python train.py --norm_eps=1e-05 --batch_tokens=32768 --max_steps=10282
MLP neurons of a small language model. Each row is named by its layer, matrix (gate and up: input weights; down: output weights) and neuron, and shows model dimensions 48-175. Each number is 200 + 20 x the weight over its row's rms, rounded and kept within 0 to 999. A neuron's up and down rows have the sign that makes its largest values positive.
After each neuron's rows, "fires before" lists the tokens most often just after its 100 highest values on Wikipedia text that the model never trained on. A number after a token or word is its count.

L12.gate81,198,229,197,200,207,214,214,196,234,184,205,208,197,159,217,181,226,186,197,204,206,201,205,200,210,168,199,206,204,184,217,197,195,180,212,193,213,239,186,215,193,197,176,185,197,198,215,196,212,212,192,161,198,254,175,168,214,210,162,216,211,207,213,191,189,195,150,217,229,226,187,152,190,203,177,199,189,200,213,188,220,216,208,205,196,202,198,209,175,204,173,181,234,188,171,172,195,175,210,187,224,199,171,204,202,208,203,203,190,212,194,219,198,193,194,196,217,180,176,180,186,174,184,192,174,192,230,230
L12.up81,198,210,179,199,207,211,164,210,185,208,235,195,196,195,244,229,202,239,194,183,221,195,192,209,167,167,198,202,205,204,193,215,163,178,191,169,209,203,171,206,192,192,176,188,212,192,199,190,225,202,180,182,236,155,193,196,165,197,185,200,215,210,204,183,168,169,226,236,199,179,224,193,198,215,194,203,209,226,190,178,171,243,219,170,206,174,195,179,179,181,174,175,208,176,194,215,220,216,200,217,207,191,166,211,229,224,186,190,161,186,201,266,184,203,185,179,220,190,211,177,171,175,178,197,196,189,223,228
L12.down81,182,226,182,239,171,190,213,217,199,181,193,206,224,200,223,205,249,179,196,203,198,197,219,195,246,175,194,196,200,206,214,176,197,204,193,157,184,225,185,198,202,205,222,210,233,175,226,186,225,224,206,226,193,177,215,222,187,184,205,180,214,196,190,205,205,180,220,215,204,162,213,253,207,193,202,176,197,189,190,214,201,216,321,218,183,190,211,200,182,211,217,188,189,194,212,186,224,210,191,201,177,205,185,183,188,176,221,213,174,191,178,183,201,215,226,211,212,194,195,197,217,178,176,221,205,211,171,227
fires before: "\n" 52, " (" 11, "ell" 4, " —" 4

L7.gate179,189,195,180,213,218,199,216,193,188,171,226,202,189,181,250,203,166,194,186,209,179,205,210,212,179,227,213,197,229,193,182,212,186,177,207,208,186,212,189,184,223,209,207,189,172,206,177,229,186,191,211,222,177,198,238,198,223,207,186,187,200,209,206,228,149,174,223,208,186,179,201,195,187,219,194,228,182,178,203,164,191,210,178,231,243,221,207,197,197,163,209,180,186,244,168,192,161,181,205,193,172,194,187,216,214,161,181,209,173,214,200,199,196,198,250,181,181,159,204,231,213,181,192,232,213,203,182,204
L7.up179,208,217,203,212,187,209,200,184,204,233,234,222,161,177,172,195,146,224,196,189,211,190,220,224,191,234,197,187,193,230,208,196,189,200,204,166,169,182,188,186,223,201,198,196,202,221,191,205,195,215,176,224,185,202,197,168,214,201,227,206,172,198,192,202,205,190,245,217,179,225,220,211,210,222,186,167,226,204,215,153,178,183,180,184,201,192,168,199,182,189,217,208,185,249,221,185,209,199,207,221,194,189,192,215,209,185,189,178,143,195,242,220,212,173,176,215,196,219,196,149,227,191,218,177,212,171,169,190
L7.down179,199,208,171,194,209,192,189,185,212,229,218,185,205,215,182,196,169,188,210,201,220,200,181,200,237,184,197,205,173,197,199,221,232,190,201,186,192,229,183,204,198,178,193,199,226,199,235,196,191,240,160,203,190,203,184,184,190,173,207,218,195,211,166,173,228,206,206,193,165,210,206,190,231,216,167,207,202,199,178,164,208,169,256,214,169,196,217,212,199,251,223,216,182,191,207,221,205,230,186,192,178,210,160,202,215,214,253,183,196,208,195,215,213,196,165,192,226,209,221,166,170,179,218,171,226,189,183,218
fires before: "|" 26, "-" 12, "| " 12, " " 5

L7.gate62,204,214,183,206,206,205,208,231,180,184,189,190,229,220,198,185,173,185,205,192,211,189,221,241,184,215,204,191,203,189,197,203,178,177,180,219,181,244,212,198,182,175,218,172,172,186,209,220,218,200,178,165,240,196,238,219,224,213,224,209,203,199,199,171,185,199,186,177,221,224,193,188,199,177,190,177,230,199,153,208,188,212,170,195,190,164,203,227,192,228,201,220,192,182,196,207,146,194,234,172,203,197,225,213,202,188,221,222,220,219,182,227,222,207,187,188,189,212,189,186,228,197,191,193,205,174,172,215
L7.up62,194,195,194,203,204,219,203,196,227,196,213,197,217,224,220,202,221,202,136,250,232,224,204,223,209,173,197,224,187,176,229,221,194,203,192,201,229,250,206,188,222,219,208,228,186,201,183,226,193,199,172,202,173,167,179,228,220,169,232,211,200,178,204,217,231,178,178,196,219,186,226,179,207,197,200,233,158,209,207,218,218,171,178,174,179,170,193,185,184,201,192,184,184,187,177,195,182,216,173,183,209,171,204,208,204,188,202,191,203,223,203,218,164,240,204,231,176,189,203,205,217,224,195,228,195,199,211,198
L7.down62,204,192,199,201,217,183,205,184,213,138,226,190,226,217,226,196,220,201,189,238,208,208,226,222,181,217,188,197,169,176,179,224,211,162,223,216,212,241,219,201,203,205,188,202,186,221,195,192,191,204,206,143,194,202,203,211,221,193,222,189,204,206,216,188,198,184,188,211,202,206,202,195,203,203,182,192,221,232,182,221,177,185,238,191,222,164,225,217,194,238,187,220,216,196,192,209,174,205,247,172,199,194,233,198,186,206,219,216,192,217,176,226,226,213,218,190,209,198,186,190,206,179,194,228,203,156,170,240
fires before: "\n" 77, "\n\n" 22

L3.gate98,192,204,206,199,200,196,212,205,208,196,224,211,181,182,194,183,181,203,165,245,173,231,199,210,192,213,173,172,192,167,198,196,224,203,201,204,206,163,237,208,211,201,233,219,208,171,207,184,194,208,206,169,159,159,195,220,197,171,196,233,219,225,176,195,178,204,215,219,187,217,193,184,167,183,202,167,168,165,214,167,228,194,168,194,183,215,195,212,199,183,189,225,210,220,192,208,151,180,201,205,193,212,198,214,161,207,210,208,226,200,200,164,187,205,224,210,191,186,212,221,220,222,185,226,186,179,225,158
L3.up98,245,178,209,218,208,222,237,207,195,198,234,212,202,235,194,182,216,208,181,195,164,217,172,248,223,204,179,182,170,195,206,207,187,216,216,204,176,203,183,195,211,207,222,206,179,198,190,166,175,212,188,155,183,164,176,186,153,237,182,191,244,172,185,190,193,190,194,173,178,183,230,164,183,233,246,198,208,179,200,176,176,216,187,216,177,197,207,165,171,190,186,200,206,192,221,214,187,211,195,213,187,199,178,226,167,201,204,207,186,174,197,211,201,176,218,193,195,197,191,199,195,190,190,180,196,195,191,218
L3.down98,203,188,225,204,223,222,192,201,187,225,219,226,173,209,203,206,214,201,184,203,172,248,179,213,224,192,186,191,165,198,194,215,188,212,193,201,210,179,230,186,197,236,216,197,199,222,216,174,168,212,220,165,178,196,181,210,170,227,192,193,245,181,199,195,165,220,206,215,199,187,219,190,190,201,215,191,209,177,212,180,179,176,212,210,229,180,190,179,168,201,199,233,211,218,206,192,174,205,184,225,191,139,189,208,221,171,195,232,182,174,224,196,194,205,213,203,186,214,187,188,183,200,184,206,202,210,193,209
fires before: "2" 11, "4" 10, "9" 8, "7" 8, "5" 7, "8" 6

L11.gate151,151,217,187,249,195,210,200,211,197,195,194,191,220,217,195,185,203,208,212,195,178,212,211,189,213,193,182,185,212,174,191,194,228,193,202,193,239,246,192,226,229,199,215,245,199,188,221,213,191,178,173,202,195,181,219,232,187,176,172,188,202,196,192,201,190,149,155,201,205,172,225,152,263,197,172,218,184,205,225,224,201,208,184,227,195,198,188,204,197,188,181,196,205,227,190,195,186,167,188,203,177,211,188,216,197,199,208,200,199,171,207,204,199,158,196,182,172,183,199,236,175,214,201,191,183,192,229,189
L11.up151,199,165,200,209,239,243,221,191,203,244,205,209,175,205,201,210,210,195,173,162,208,188,240,196,227,186,225,179,159,190,205,186,210,216,188,176,170,171,215,200,218,219,224,232,208,176,179,217,209,204,181,199,192,178,206,186,201,206,194,191,188,222,213,218,268,194,193,189,183,168,207,194,195,182,219,196,195,229,199,195,198,208,201,185,189,201,192,215,219,188,181,205,214,178,210,181,172,198,182,195,239,203,230,262,193,200,179,198,185,208,183,190,164,176,235,234,179,227,175,201,206,230,191,232,201,194,172,209
L11.down151,243,187,175,178,200,223,193,215,203,209,199,223,193,165,213,182,216,188,184,198,208,178,219,201,192,191,232,189,160,197,186,179,210,190,195,197,215,228,194,175,198,208,238,217,221,214,159,181,225,209,187,208,213,214,216,198,203,213,177,170,226,218,192,198,195,211,185,195,198,226,219,230,190,178,178,239,229,176,190,208,206,186,241,203,186,222,167,192,208,228,197,199,219,206,208,200,194,215,202,179,188,178,203,206,188,212,184,197,236,199,228,156,148,195,205,201,250,191,212,167,195,181,180,202,196,201,201,184
fires before: "1" 24, "0" 23, "2" 12, "3" 6, " (" 4

L6.gate321,220,164,193,202,218,210,222,206,189,181,226,224,263,158,224,181,179,186,197,218,186,174,232,229,203,201,182,202,199,167,193,215,187,208,222,207,183,235,173,198,188,201,233,194,211,213,220,229,192,189,177,208,192,213,217,219,232,210,214,200,187,209,172,209,199,244,185,171,202,226,223,174,224,212,204,187,193,180,195,228,231,149,188,213,176,162,194,197,196,200,174,182,178,151,201,181,220,208,241,163,199,183,163,216,179,218,186,212,221,202,202,203,195,184,198,197,203,213,234,204,220,212,182,221,238,229,208,218
L6.up321,252,214,191,211,210,189,209,226,174,244,166,170,218,182,179,176,203,200,211,199,210,186,215,199,167,204,174,197,206,219,187,182,197,186,196,211,162,206,205,216,181,227,215,194,191,185,192,207,206,247,181,195,180,218,162,231,187,191,190,218,208,206,203,178,220,170,236,243,207,231,209,177,182,201,174,198,189,202,183,211,209,178,206,193,219,185,223,251,212,221,195,212,178,170,183,201,148,218,180,198,230,200,214,202,211,200,212,196,217,202,215,223,187,231,178,183,195,182,209,177,218,220,187,208,204,196,194,198
L6.down321,201,225,229,221,220,185,187,215,242,201,229,184,165,218,241,212,182,201,168,219,221,199,209,223,213,216,206,219,218,209,235,206,172,200,179,175,211,224,176,195,186,190,201,206,195,199,204,208,227,206,150,201,180,209,185,201,215,196,180,202,174,172,219,170,168,212,186,190,193,214,190,208,237,192,202,181,211,201,179,225,218,175,219,182,165,174,222,203,201,209,203,230,178,193,192,213,175,195,223,207,174,217,226,225,202,200,216,180,167,207,234,203,204,179,198,189,170,211,171,181,237,214,204,207,242,219,219,222
fires before: "\n" 31, "==" 20, "\n\n" 12, " ==" 8, " life" 8, " and" 4

L12.gate182,195,175,213,223,222,192,232,200,196,225,184,185,190,207,226,211,230,238,223,170,210,209,203,205,225,217,216,204,210,229,231,187,199,180,181,214,229,221,167,209,197,211,217,200,186,203,198,236,195,214,200,225,182,198,185,238,183,203,163,206,200,228,205,190,187,174,215,196,202,193,232,179,196,191,230,197,143,185,187,222,203,189,196,216,146,203,190,199,195,210,179,177,186,194,207,215,180,162,179,178,194,175,210,204,221,210,219,194,240,218,181,248,185,212,222,184,155,146,201,189,189,188,220,199,184,220,214,204
L12.up182,169,202,163,212,264,199,209,157,199,209,163,183,175,198,236,206,207,199,208,192,225,225,209,197,271,233,198,226,191,222,211,174,214,188,185,219,191,217,190,196,211,216,229,219,197,212,204,200,224,215,206,210,189,224,177,198,207,200,205,181,199,210,222,188,222,200,217,216,209,224,237,199,200,192,222,213,151,201,192,216,181,189,200,214,167,218,175,223,209,190,162,197,213,186,231,209,203,185,197,199,247,195,182,230,195,218,200,206,225,204,181,227,215,204,221,181,175,167,207,183,203,195,204,175,208,196,186,225
L12.down182,199,193,248,172,192,239,195,165,187,187,213,192,183,210,200,213,200,189,208,197,203,151,196,193,225,224,235,203,218,171,201,176,209,184,180,229,204,194,212,222,219,183,199,205,198,212,203,181,248,241,200,200,236,189,214,176,194,172,174,157,163,201,207,199,195,189,186,216,209,227,215,253,215,187,178,191,189,199,192,200,216,184,220,193,213,193,191,215,194,207,188,231,196,198,229,187,226,217,204,202,195,214,191,221,213,210,205,209,218,184,208,154,201,201,190,211,228,205,184,177,196,212,181,208,227,171,179,225
fires before: "5" 12, "9" 12, "2" 12, "6" 11, "0" 10, "3" 10

L11.gate374,179,220,193,186,225,194,192,195,186,222,223,233,204,202,186,159,233,225,202,234,194,199,191,197,204,160,226,186,198,171,204,209,181,197,191,191,207,198,206,200,175,214,211,213,176,175,199,176,190,188,183,224,188,223,199,198,174,193,165,209,232,205,159,211,193,207,188,213,167,191,195,202,199,209,192,179,216,172,229,216,224,190,197,203,205,168,177,194,186,180,209,183,183,193,185,265,188,196,182,197,196,146,198,260,180,205,212,196,194,189,213,187,219,155,197,184,189,205,207,245,223,218,221,216,200,227,208,191
L11.up374,174,237,183,200,179,160,195,185,182,207,250,214,199,165,194,199,202,205,222,233,204,198,202,214,180,213,188,165,195,208,192,204,177,194,196,225,232,186,201,174,175,162,210,211,205,193,207,223,169,211,197,196,179,205,210,200,176,205,198,191,194,196,183,190,188,185,216,191,236,221,224,192,240,202,229,191,193,162,199,226,214,182,191,198,208,215,181,218,194,250,189,184,244,206,200,231,189,161,162,199,197,218,205,205,172,192,212,192,204,214,180,173,186,240,206,171,164,197,183,192,204,214,205,226,175,189,175,183
L11.down374,210,211,206,187,206,209,213,218,194,185,160,194,161,193,210,186,216,184,189,189,176,200,187,187,213,184,184,214,229,180,189,183,189,225,194,196,197,206,216,181,209,198,189,187,207,242,167,200,198,226,187,206,193,183,188,218,192,179,198,183,211,179,199,187,214,229,158,201,184,226,194,256,177,182,164,187,203,215,200,187,189,193,303,188,178,194,196,216,208,197,161,217,177,185,205,210,204,181,194,191,210,189,214,194,188,187,216,215,192,184,184,223,146,235,224,207,227,208,194,159,217,185,191,201,223,204,215,168
fires before: "0" 23, "1" 20, "2" 10, "9" 5

L6.gate178,201,231,183,183,204,192,202,187,246,233,226,194,181,224,204,148,203,201,183,235,218,180,206,204,188,183,204,167,224,151,213,195,202,230,190,202,167,227,214,208,213,204,187,215,203,174,193,210,202,199,187,232,207,208,189,209,218,203,208,175,221,222,201,193,207,217,174,201,209,178,187,191,215,235,181,198,209,173,180,196,222,174,205,193,204,202,210,189,197,192,183,178,185,203,224,228,217,210,216,203,172,195,239,215,180,216,185,185,198,219,202,223,177,228,174,179,202,186,180,209,224,202,199,226,224,215,194,223
L6.up178,179,206,216,217,180,222,216,175,239,220,186,165,185,218,210,145,219,199,170,189,220,187,201,220,216,192,183,230,208,203,194,157,180,195,210,200,220,189,220,179,208,190,179,191,162,215,182,214,213,185,206,154,204,235,189,199,188,187,183,187,250,192,195,180,208,170,195,184,163,192,195,170,149,226,199,192,186,201,153,168,223,201,188,144,167,159,216,178,196,204,229,188,178,228,178,242,188,209,206,195,213,188,175,206,204,181,219,191,195,181,186,240,209,196,176,212,202,188,187,185,204,203,207,199,200,209,232,183
L6.down178,228,231,187,157,169,229,192,188,222,225,206,192,182,218,197,185,185,211,159,199,229,171,158,238,210,218,190,184,213,158,181,187,176,196,203,234,233,225,206,188,178,192,197,216,208,192,173,181,215,173,170,222,222,198,196,214,200,220,188,213,218,203,195,178,208,168,184,190,179,196,183,133,211,224,188,195,200,216,170,236,193,213,280,224,183,199,210,199,179,207,184,184,201,201,180,205,216,187,178,182,189,214,191,220,197,177,207,205,191,172,191,198,175,200,206,190,179,222,191,218,198,208,204,226,204,234,193,225
fires before: "\n" 51, "\n\n" 36

L7.gate96,164,217,226,211,199,191,168,187,205,204,224,204,187,197,212,164,185,213,187,224,164,215,233,203,192,191,210,214,225,179,191,149,233,205,205,238,183,213,198,174,204,216,236,209,213,184,205,213,175,184,213,212,159,235,216,211,201,181,176,226,180,242,176,203,213,147,194,225,171,181,187,164,189,223,211,183,224,199,195,185,195,191,171,164,203,155,235,171,201,210,203,217,228,176,164,209,202,213,199,178,197,197,191,172,198,181,225,200,172,224,196,196,219,186,221,200,199,207,228,220,182,230,191,186,217,202,244,190
L7.up96,193,199,228,192,210,188,182,185,179,175,214,176,206,175,196,202,224,193,193,208,220,202,192,178,194,194,192,174,203,197,197,214,188,212,180,168,215,200,207,228,175,170,176,174,194,213,190,184,191,202,195,243,204,223,242,228,184,166,225,183,163,215,172,205,215,214,207,197,211,180,217,189,186,186,226,216,253,213,180,214,212,174,210,191,215,194,207,194,200,195,239,232,218,179,168,199,223,210,205,167,182,198,198,220,192,195,219,212,218,209,224,143,246,192,220,200,212,187,211,202,190,241,169,218,211,243,200,170
L7.down96,208,216,210,179,191,210,182,189,222,182,185,190,205,223,199,226,193,199,200,219,242,206,191,188,167,181,199,187,199,223,195,192,212,195,180,162,217,165,185,171,191,182,183,176,235,206,182,212,191,208,211,207,179,225,197,219,205,173,228,156,220,188,169,206,195,188,203,184,221,186,241,201,189,195,169,200,238,222,200,201,200,201,234,194,231,152,210,221,239,209,219,197,216,178,205,237,212,170,241,170,212,208,184,210,188,191,172,187,217,208,206,186,212,211,176,152,177,198,201,179,212,207,163,186,215,216,166,173
fires before: "." 22, "," 10, "1" 10, "2" 5, "\n\n" 4, "21" 4

L8.gate92,214,201,198,221,179,184,235,206,219,202,207,197,195,158,187,144,183,192,229,196,206,188,215,192,207,222,212,225,169,184,195,234,182,214,186,167,186,161,189,189,190,203,191,165,224,257,177,240,214,167,217,198,202,203,230,207,230,201,171,215,174,207,175,179,198,192,176,202,180,243,217,212,203,206,205,204,174,191,218,170,198,223,192,210,238,192,200,208,195,183,197,168,153,191,194,189,181,192,233,180,220,230,209,171,193,207,208,176,212,206,186,173,198,181,211,216,230,186,211,201,192,191,197,209,194,206,196,218
L8.up92,200,205,194,200,175,194,208,222,238,204,238,191,179,176,191,178,183,228,239,187,203,182,191,163,230,200,216,246,177,235,184,225,188,222,191,186,192,164,167,205,188,227,179,191,229,199,203,219,228,181,183,251,219,204,210,199,230,207,208,210,173,219,191,204,173,244,183,256,167,242,210,248,203,214,176,223,184,197,211,190,174,191,235,201,240,192,207,181,195,175,202,201,244,166,193,167,206,193,196,203,230,201,207,197,204,213,216,196,187,196,202,202,216,224,187,188,208,195,199,197,162,180,198,193,218,197,193,208
L8.down92,213,206,186,200,225,242,174,190,201,201,183,216,207,224,195,233,205,173,210,193,211,217,200,205,213,180,196,193,219,207,212,203,231,189,207,251,206,240,198,203,173,195,207,207,192,143,222,154,190,232,165,224,191,219,187,208,192,220,253,192,244,195,200,211,193,257,196,195,207,181,172,285,208,214,172,217,191,210,214,227,172,200,245,190,205,200,204,204,200,221,197,211,244,196,212,189,234,212,169,205,202,214,210,211,201,211,232,195,186,195,197,204,214,200,176,222,166,214,211,191,186,227,211,214,226,183,189,199
fires before: "-" 35, "|" 16

L11.gate352,165,227,191,195,222,203,150,205,231,162,220,197,209,178,205,192,177,172,197,190,197,201,232,204,187,197,210,191,217,193,224,228,185,187,214,184,215,230,199,204,212,206,236,161,223,185,225,210,183,198,186,168,192,239,208,206,214,184,207,214,172,171,215,157,244,207,191,176,206,205,208,218,232,219,223,211,169,205,205,230,228,185,188,246,200,185,198,161,185,202,161,198,241,166,205,209,175,177,181,176,167,217,217,200,180,186,201,213,218,179,167,201,211,200,229,179,189,195,172,211,211,230,222,206,196,235,173,191
L11.up352,190,221,209,193,219,172,216,191,204,192,167,211,213,197,201,205,213,217,212,225,206,192,187,217,156,258,222,196,236,204,190,205,215,211,163,205,191,217,216,195,192,225,183,180,148,175,195,203,199,217,182,213,249,188,186,195,239,206,208,200,242,204,228,166,197,189,208,190,235,187,192,191,187,245,205,170,195,181,215,191,181,203,198,175,206,181,201,184,201,227,198,196,221,174,199,189,193,198,231,185,217,215,227,144,199,199,189,189,191,185,178,208,177,193,191,193,170,185,200,191,224,224,204,197,182,206,216,224
L11.down352,225,234,205,201,215,195,218,159,206,179,163,186,195,229,218,222,212,178,193,191,184,206,201,214,186,173,226,235,195,189,255,185,206,212,196,192,188,159,215,225,191,184,203,188,222,222,167,145,173,222,196,177,172,160,229,194,218,228,232,181,229,187,197,215,186,191,178,191,198,189,171,224,196,193,204,235,227,174,178,202,215,173,231,198,185,181,201,191,186,204,205,200,180,210,203,205,188,222,197,192,236,160,226,178,220,221,179,211,171,209,217,193,188,199,179,237,185,205,234,214,189,188,184,225,193,225,190,172
fires before: "\n" 46, "\n\n" 18, "ous" 8, " | " 7, "al" 4

L11.gate281,179,197,228,182,189,182,213,214,155,229,186,195,191,191,204,186,169,214,237,209,201,215,206,185,189,211,162,191,231,208,209,190,214,187,203,240,223,174,242,213,214,214,190,216,145,206,232,185,211,227,187,224,203,205,190,241,185,190,189,191,202,202,209,193,240,152,211,226,196,150,214,168,206,204,189,215,177,214,211,187,223,209,172,201,193,222,204,195,209,173,220,221,190,242,192,168,227,157,185,197,223,175,213,221,192,177,208,196,229,191,180,230,201,225,180,224,174,166,178,220,191,240,178,190,204,212,191,194
L11.up281,197,185,179,236,233,226,216,211,181,219,210,230,184,169,184,211,185,181,199,159,168,183,194,193,225,184,228,217,204,189,165,203,197,174,178,207,222,182,212,212,193,187,221,235,190,190,197,163,217,202,190,197,207,222,190,213,200,203,187,194,208,194,197,156,218,214,184,199,209,195,216,191,191,186,213,213,200,176,199,209,229,224,186,204,191,185,189,194,206,199,171,185,219,220,244,200,210,208,227,200,203,169,219,223,191,209,189,201,198,211,178,191,194,208,213,174,200,200,199,148,189,221,200,170,190,195,223,230
L11.down281,202,228,185,210,168,170,207,160,206,179,201,222,148,238,176,180,187,181,194,168,200,231,197,172,210,224,221,237,201,183,198,206,206,212,178,194,199,176,197,213,202,173,228,222,185,196,181,155,212,207,202,193,245,216,187,235,191,227,195,208,189,207,180,222,219,217,194,166,228,184,234,225,226,194,166,197,187,206,197,175,217,189,266,205,195,229,175,195,206,200,175,188,209,203,210,191,206,179,213,220,170,187,259,191,190,188,213,181,198,200,170,217,159,215,187,193,165,214,189,186,208,232,185,183,210,192,211,199
fires before: " | " 25, "; " 21, "0" 7, "+" 5, "." 4, "6" 4

L7.gate290,199,211,209,175,213,194,200,223,213,176,210,197,196,225,178,190,174,204,200,194,243,191,213,190,198,199,195,197,232,206,233,189,187,191,187,180,202,225,215,191,215,228,209,218,157,175,174,219,210,227,202,188,215,193,222,221,201,202,204,191,193,252,193,199,190,160,192,168,183,171,200,161,240,179,222,212,197,188,206,217,196,219,190,225,217,179,168,215,214,198,205,207,213,201,179,189,205,167,209,206,175,221,172,197,215,184,183,160,176,180,240,219,170,222,157,169,157,203,192,190,230,181,170,230,188,210,199,186
L7.up290,205,221,211,193,218,182,181,205,184,212,209,164,217,178,207,243,193,186,182,230,209,199,222,185,183,194,186,194,199,186,182,208,220,180,203,212,188,182,160,220,181,206,192,203,193,209,169,166,199,199,176,167,190,224,211,198,214,196,175,171,218,172,216,182,218,200,210,235,216,182,212,207,195,201,200,196,180,206,213,211,196,209,194,212,185,211,209,210,186,232,237,200,184,212,206,214,184,201,202,147,213,149,208,184,188,225,204,201,193,195,173,226,198,195,200,224,182,179,184,226,238,216,182,210,229,221,224,165
L7.down290,241,188,207,221,202,189,202,193,217,187,180,205,152,237,210,225,200,223,207,210,190,162,220,201,211,210,209,204,191,174,171,196,169,175,202,226,204,200,206,217,215,220,184,229,194,233,202,195,193,183,187,208,182,186,238,208,208,221,181,172,226,181,201,201,205,235,184,222,211,183,196,193,211,178,197,178,164,201,228,196,166,207,214,204,193,235,212,163,202,237,217,209,189,221,198,180,199,209,208,173,168,170,185,194,213,218,206,188,188,181,194,215,211,210,199,228,183,171,178,173,176,228,201,192,184,213,198,262
fires before: "\n" 42, "\n\n" 9, "ose" 5, "om" 4

L5.gate300,200,198,210,183,228,211,202,201,231,184,215,182,195,182,201,184,158,214,198,212,244,227,198,216,186,193,186,187,201,160,205,193,204,221,200,201,179,223,194,201,179,208,169,211,236,171,192,169,210,201,185,173,226,214,211,190,206,195,208,203,218,204,201,182,198,172,180,207,164,186,238,184,208,179,208,217,177,178,166,184,201,180,219,235,181,180,226,217,196,220,175,211,214,177,230,216,192,201,216,226,207,194,253,219,170,204,204,182,199,207,221,203,191,212,172,193,248,198,180,234,178,203,178,225,183,195,188,231
L5.up300,201,180,201,184,214,195,236,164,229,229,240,205,200,227,193,156,189,193,207,218,214,212,199,239,192,207,184,198,224,168,201,174,192,210,189,242,211,218,199,202,197,220,186,204,206,193,180,158,199,204,151,164,206,208,202,177,180,186,190,217,211,216,207,187,180,210,200,201,197,219,214,179,177,195,253,190,175,211,189,203,217,205,192,181,209,142,198,249,180,206,173,195,197,210,195,236,183,158,190,194,190,173,209,194,159,225,217,204,194,204,207,209,201,201,187,215,198,201,198,220,157,215,187,186,168,199,184,200
L5.down300,221,218,195,190,220,193,186,176,216,237,215,207,158,177,174,193,206,243,208,194,195,219,202,192,204,211,173,206,212,192,184,216,198,234,180,221,203,190,163,203,201,216,185,213,205,167,226,182,211,188,188,215,172,216,183,181,187,195,147,214,216,216,224,204,187,193,202,224,180,220,210,225,195,198,251,196,198,183,189,219,188,208,287,220,234,195,202,193,184,174,148,194,186,207,207,196,208,168,223,229,175,186,219,204,223,188,203,181,195,179,233,188,207,190,191,204,240,183,193,217,185,187,177,216,205,197,190,218
fires before: "\n" 47, " —" 7, "==" 5

L5.gate174,216,209,227,196,229,203,180,220,226,200,216,211,209,202,197,193,224,180,208,194,211,211,141,230,213,203,197,217,207,204,200,211,183,196,207,216,213,224,215,195,206,210,197,206,202,182,193,213,207,189,190,208,190,213,207,225,210,187,202,216,184,202,201,209,178,200,147,199,240,229,213,195,219,238,170,230,183,219,220,245,212,200,181,195,195,181,188,201,211,222,187,204,229,191,183,200,213,207,207,161,222,209,172,193,212,182,241,171,204,231,203,200,244,234,195,230,204,173,203,220,213,190,235,198,195,178,208,200
L5.up174,204,189,184,208,198,205,198,173,197,178,224,195,192,197,224,192,190,158,209,217,164,199,244,199,177,210,205,228,235,200,220,218,224,164,159,194,191,257,208,216,212,191,222,188,201,209,213,215,229,148,207,224,201,221,221,186,222,223,214,200,208,184,182,218,209,176,208,182,226,198,203,187,162,194,205,213,172,226,206,222,200,224,185,171,210,188,209,196,139,197,175,206,200,190,206,201,183,199,182,199,202,228,162,190,253,178,209,209,197,209,194,230,190,239,203,200,175,166,182,179,219,217,205,214,188,180,191,206
L5.down174,216,234,201,222,195,226,190,177,220,217,212,203,200,203,212,172,221,214,212,199,210,187,181,208,204,200,193,197,151,189,203,211,181,217,191,201,200,231,193,192,227,211,178,190,174,197,189,178,210,188,204,220,222,203,204,250,199,207,187,175,217,176,199,197,194,215,173,226,218,198,185,212,249,210,150,183,200,198,256,212,174,197,227,199,220,208,194,192,186,238,194,238,200,195,203,197,225,209,223,186,207,169,217,213,192,210,176,202,217,223,224,177,198,174,180,187,220,174,190,214,157,178,196,179,219,187,238,167
fires before: "\n" 24, ": " 9, " (" 8, "\n\n" 5, "; " 4, "-" 4

L5.gate189,195,189,216,197,220,192,219,219,217,206,236,218,206,160,186,221,230,180,192,224,215,180,208,176,195,199,160,212,213,174,180,183,206,195,154,216,178,227,204,174,199,219,195,157,186,222,213,235,187,174,189,198,184,213,212,236,208,202,208,226,198,209,194,178,220,200,195,200,210,206,180,144,228,231,189,238,193,199,206,210,215,247,205,218,179,166,208,191,206,215,182,209,200,225,182,190,176,220,192,189,207,206,164,202,191,165,228,173,245,204,167,219,163,201,225,211,167,195,195,229,199,198,204,210,208,227,194,201
L5.up189,188,192,238,214,239,205,185,225,210,214,215,193,213,182,185,204,198,170,184,208,236,216,192,228,191,205,185,191,197,184,168,205,197,197,183,226,159,225,241,190,196,207,189,182,187,181,208,239,200,202,188,190,182,208,193,216,193,217,228,233,197,212,199,186,205,217,203,207,187,213,161,176,216,226,179,222,190,189,189,204,199,220,180,216,178,179,199,196,217,249,211,220,221,208,176,186,176,215,183,198,209,220,198,205,183,167,225,170,242,190,172,195,192,198,188,213,181,189,212,226,193,205,215,202,172,211,200,190
L5.down189,198,206,218,194,207,219,176,222,213,209,202,190,211,214,201,208,175,196,197,184,221,213,197,208,187,213,184,213,198,201,163,187,193,206,199,202,151,203,210,199,201,179,210,189,189,182,195,227,195,194,198,190,170,219,200,186,195,230,207,219,191,206,195,195,199,218,192,219,209,194,156,236,211,242,147,203,199,202,173,187,160,184,331,218,192,191,192,196,205,226,198,200,224,225,205,211,199,199,181,211,199,188,206,199,199,195,286,192,208,200,190,218,200,188,179,175,162,195,205,196,175,219,195,191,203,202,195,152
fires before: "-" 40, "| " 26, "|" 22